config = dict(
    num_hidden_layers=8,
    hidden_size=256,
    num_attention_heads=4,
    num_key_value_heads=4,
    head_dim=64,
    intermediate_size=512,
    vocab_size=2745,
    hidden_act='squared_relu',
    norm='rmsnorm',
    norm_place='pre',
    norm_eps=1e-05,
    positions='rope',
    rope_theta=1130.0,
    rope_fraction=1.0,
    qk_norm=True,
    attn_scale=0.199,
    bias='none',
    tie_word_embeddings=False,
    parallel_block=False,
    extras=['capped logits'],
    init='normal',
    init_std_qkv=0.0238,
    init_std_o=0.00594,
    init_std_up=0.0238,
    init_std_down=0.0042,
    init_out_by_depth=True,
    optimizer='laprop',
    learning_rate=0.00126,
    beta1=0.9,
    beta2=0.95,
    weight_decay=0.07,
    lr_head=0.00603,
    max_grad_norm=2.0,
    warmup_steps=272,
    schedule='wsd',
    decay_fraction=1.0,
    decay_shape='linear',
    final_lr_fraction=0.05,
    batch_tokens=16384,
    max_seq_len=512,
    doc_mask=False,
    train_tokens=161100000,
    max_steps=9833,
    dataset='wikipedia_en',
)
MLP neurons of a small language model. Each row is named by its layer, matrix (down: output weights) and neuron, and shows model dimensions 0-255. Each number is 500 + 25 x the weight over its row's rms, rounded and kept within 0 to 999. Numbers have three digits each.
After each neuron's rows, "fires before" lists the tokens most often just after its 100 highest values on Wikipedia text that the model never trained on.

L5.down281:475488496465539472507450462485459472520506502517520471496524488462478500530537490536462525480507502540481508526510466521527521507539493502494530500475478425504473493487501508504519503469518496507521538497541494484519597515515551510503472515497504519492512508525453515468504510491507486521473528515522485506477543483516443477531525484498531508486523528501482490492488463477502541467506519532500504492538476480505535472556486479512500545509464537530524494517501485457498463484511469517493497524520487520571498493512499506465434539518453457530506494538535510490514486450548477463480520471501511522450485525478481500518487505506511516468471476490508496499472505499508506462488507478513519552523472508536526470480520496500512474491515474482518511486497504462514527505475482
fires before: " "

L5.down258:540517488498507529521465496512486494471510489492480487481564507515489557494504513516484531526543494485495511497528500487531538487513521527499502532505509476511487487497501455531504513514491532513506523527560467530514466471500527483545496533494516557510510509475501507564458489521434475486486503545494508514536510483507497496484544519460493483489490490497480477409466486468470501509536510498515474501483497480480483505475475471464484520491526496505503473503464463490538488487459468507486504501521497470510548530496461538514508478498492470555481506483551502535480483532540501569512484474473476477543512497515501495448469498488477504484492476511503454521502513539485510567547500525498503522520504522520518536530483519482497487478535474487516524518526529468519484531473505
fires before: ":", "s", "ed"

L5.down289:512486484484541527509490525462495533538514509478481473488441518531451481539509505542542449468524503477523439493488513535505544484504510516509542517568527553517542537514529508503547514516514488485501497477525506516544534487506476498501490492499524484496496495493489459525498493496524511483505506523477506549469517529523522509449504478482500449485494488525509465499519536466480536512515477443521484494513502513461510500486499519502500486469483531487480446503521459568494517516497487507511459466529473534493505476484526459493496513497528552553480510464489518481496507490497500501479478487513518492507514479514535522522498484471503516489482547479452555520427493466520535496529489458539500480531476475511484530499472498479517512502514511480528479488468508514491501471484501
fires before: "s", "ood", "-"

L5.down424:515500500485528491488542448489530495460499477450492499503517493495489510503444465467483514496546504530489492504460482448528484495482525533510452529466502469506491507497503496489504508526495511481461489506495505502457498472518463504494495466470519520517574537536525519499474443522515509487506512489535474509516499465505523468505518529445479540506551508488520524451494508482470487517517486500514459532496436517496495469485522497498510475471521503497510502559485479525463509524512520485442491466489515511504506490505467560493511511510470516444553517511494492526545513488532530557494517450516503512483501523511477496489513530512588500467505485499464508487496486513484508484500478482506531476517529551532508475508471459533526512462493522496498511503498516490510534529524526
fires before: "1", "0", "2", "3", "12"

L5.down135:461459492471504497482484513489484484512494530488475487539493453488460498484528488510506497486485499496496542495495486541520516462538452501467509521511480481507486510478484484507528503511491506506518504472522533445484583512510518494518479546448499490522508505501484447481522481532502479501536529507499489512482481482489479487527532489488490519494540537514478514477495534524503556481483520497489503503530529497502564499477450507553519511513495506501522491508508443498529483517514519483489493472492492517511467505508550485434475518503462494501499478548527483461560532485504456467478530463454529524497489526495467537496530519528498476504496535483507511527476437504499460462496476494514501527515552489537518498450509446512483464492507529517491457510452519498524530491503531
fires before: " ", "ects", "im"

L5.down480:530514492532474506466508508500504513530483495503490456482494477482503470511505505461457439479472471497479445507543551517516540516472430528528529493501484522502465513467518503537477513467517526462494476529477432481504520495515504513494543490481465492470446507539513516466463453495472447507480481490484547554511499501502538484475482434512500500494481505537492483543461447541479520492496528494496515489506486504515477492466510514525533517520514518480502513467520505576514476516540559521509522461483484517488492505483498496479520552523454506524484504520468538521499511503510509497497514481476519468501502472491504479504505472519499505501509476518524496524494541487495524511519517506478483496548500524461514447495535505514505502506518489528509513549528477498464486474520498
fires before: " to"

L5.down375:478519465512466542520508469468498481509520488525495509511497467493486506512531487496497475507490497506510513472516514458528503514501542508477493509510531500481498520501470497510488483531467519527487505469480494473519488443505489473469469489494502510463486550538454500476516539529537499490521482522517512478510495489556533544478491503474544485530506499520512499491506534491479496499474514462468482472501521482545505502513450526466508540483474518515472485459489640471464501550484505468447487489525521497505516521513511513542458487513481512492498509537494490524537525500461486514533516496494465542472528466514471474535515514461522509497474490500512499483501481486524502528523519526461489511486557492500534506467455521513504472448549509527485524505512470496502470514478511
fires before: " that", " well", " the", " a", " it", " he"

L5.down345:495514509494502512517446478499473530484520505510510516494538504459501455514531457467486497439525472557504499531496484520496487503536513503490487505515472464491469523566480537509469529485532493460492527497518495444534535529510522494495484500499524516504491451524491502454467465475537455481462494511506498495462508518526509497526528487521504520541474460494521517517522477502507520453509516495506518530528478493500479482550520471495514520545495499506508455524516562469541490475517513509536491511490508552546498499511491522482499537505467448511519511485512522516467528433525515471496507455541480489470484560500541499512511495502494491461477476466492523494499507469479535480481489498483498509505482517519493501522485519502495471527446512471469476490517462473486536551489464
fires before: " "

L5.down204:511526509513496517484443484513510507504487528478506470514539495513480506516502567502508503522516491487480484535475526522454470533487522492517490486455478474482506452470488469519455469527535509488444490499511515485491515484497555521487500506459464490453494503520485503482469486518502487533537482500502490480537478487513539479464522523545492483516534514541541535502485480523492458483470479505524496519491491518550489513484509483490474502483428513509517535507522491496483503528456560496493525480546519512459476506468447525461474485473554504472484522465555529444478470532502540466496483538506495482509503475468485469485468509512547490494502457490488485512531467498509487507492521498536433525465513535506493514505502476532508472488465475481504500484467504508472512501497489
fires before: " the", "istan", "van", " ", "to", "k"

L5.down109:516543478502467544522510466499483479518516498517501497546521458494465536521541473428535515493489509511491532514548499511524539481493513512500482483485480473522500498525496484489515486476473515540473463460459511488503539517487516550497474462517485478473490515484481507495536507505469499485509464449510484509445488525552453483505514510437501514541491454487499541510503493514495545521477475516494486483525518534503506484534509556512467557511536512529551509503527504481460449494522498463506496464481501483506478489514494518480486504518489483447503466495501499503516502483529490496459490484530481511477468516517488496500539502511480484489501510495481477550506464511499486493500546440528500506501501518523516468487559474462500499503491439527446495454470524497469527492515502
fires before: " ", "N", " as"

L5.down30:536489534521509508520482556483495496496513482483496483521512495484496455497508477550458494538519509473495513519496545514471528507484476501529485519467527473482544514510489525522496543483487523524498494470463549494518503548475430478509531506487454463536507504481475530523549494510477510508475513476464550490494470470490484537541483504505534484494568502545491528548487501470505496503504508483523536487500509479488528497532510522486489494557494502523480475480514517511488499504556556527547481501522482525507463510540473455509489497500487529458473522525481524485518519493477512472543577540492495520485510482505491528460529503527498498505501496441487461530534512464507497483462488470487507478498475473469476492495488497464504510492493494464479529498510496494519493499461557
fires before: " ", " the", " his"

L5.down233:454493499512486485504460455479500473540537474512516517509495511507498485557486466534478501523510487540490506505466545482440515513504483506518475483504515510487539501484442494495532500519490492552486490484486503472486519471533465524478486518499516508512467508477481513511538524523487479510510494434514513481481524478532516540515485508510508526508515505557518520509463534499529510485453498501515495499529518480508548484522465525488516514483507469443475506504506610465472494509486530525487516481522503502478487539474438510528488517494513493499481467547504468508497474495511520497536496516490469509490451459485536464541520543470494476506522485507469536478512510461493493478528490532483510507461544492526471521469460542517484478464532482517488499524488493489507504527478449
fires before: ",", " he"

L5.down206:529506504445488470499481510507499510533512500456456486508460520500502476521505492501524542516470520493475496485493465493485489501548528522512467438516526534530485501492519530489488543501441510499507459533507531522523506542517476500499489499505481504496508530513450538491470481492508532441492476499496503460521491466528547468515522507500520519545498516482454488515524485503444489509557489473493504457492491473537515491493513452479520494508471487448515522519474490532518527494460511530521523556520515496522479492472510518493515537505509545527526485525502476487515498496495470542457488489528496470543533502498456490463517521461502533483487494522535496489469524461484534494488502468533570532498456463501486482493534540494523508543500473542493497473480489517472511516531501
fires before: "y", "ed", "ions", "ant", "ation", "ying"

L5.down301:491480518474483507484460458510538497491519497486523480499465512511543493536480478545517483494490555511521480451480505522518506490510494511455510505552500514468478467542514524469476519500493478483552504546466525508483531560517481508486529497497499445548500540472508542513439491520501520502467512454452501517496501494494477506534541491477536478483487513497520478465457501497481515549510505490481506499516489514483543511447460506496497566545517484459476531468502499521527496491504495517482484494540484524496514494505514512481517479541483566487521519516492517500523484499506489550496463513514470470503441510528489524543521516497499508515560527511503512519483474460469506503503521483503534467457505508484500490474527477508471529519486464457502463518544504500494485466484489
fires before: "s"

L5.down123:461509514494519550485477517490485500484487489487482475468469515482505493489495477469495552473544515498480521516516515552529524504547477527517494463454462445463498486481475525525471522491513494473496528505479507475499517506522493528515471549501451465500438525461473479487474507470545495502457483534539481434491525528506504511476514516519466504485544541496515499502531483514475474517467474517476479495449488546467481451541508490547538442495533511512526476520509487484494524505496467509533506506531506472489491529510476483516502512479485470488511484467529529486509490478525548474517541553497506478505508470501486501455473539511468514513478487495483467500462519523463525526508471534468489526491511500516470510455489495488511448474524527481494499510485488490520543487486493
fires before: "et", "om", "s", "iron", "ets", "ess"

L5.down377:480517478479551490523534484459507467520498554524476470478511531476493512503456462486467525516541480524503469488463500515484458521492481507512487478493475461502464510466533514512503502506519484490450497514533472493492491465492510527451504560527489510494509494493493482500518484501509489501478517502520482524508477491506526471451539495511542492501531455518496536488519496542504522482492480492529531479513495521491476498458468528475487533496448494474500480503530469496455501474476471484456503529482492536511521516490497519534472519515517506519497548528512516446500461538505496521524501469524483494496475511476512522508530483481520483443496481482486539498551486476460528470470529481471457523507510480554488468521530434502488507497497540494512446461548504485532517473481436
fires before: "5", "9", "1", "7", "3", "8"

L5.down232:484495512507501442498489503514508464495507513491512463492511526499488479496478508514527497499506516475494522499491467504473536486509469477508484510507511521529510545489502465518526512435468496526502530516519511508497527513550449559491465490492527487460537475532504495485501443512474482488500541508519495509495527488528474505524539496485506455496456505498502487491555485486522517539513502484477517488470527472538521507563559491504477497534485528495529522485494498523499485475513476465492514507514485492549549501524526512500509529557452507529508498533528499518517500477520504461511491547436541480505492491505478514506535526499511532419495538482519440456504474512467508466499472494540479478478494471532519491512520521517485531505499504496527466534512540500423511477486480
fires before: " ", ".", " ft", " in", " m"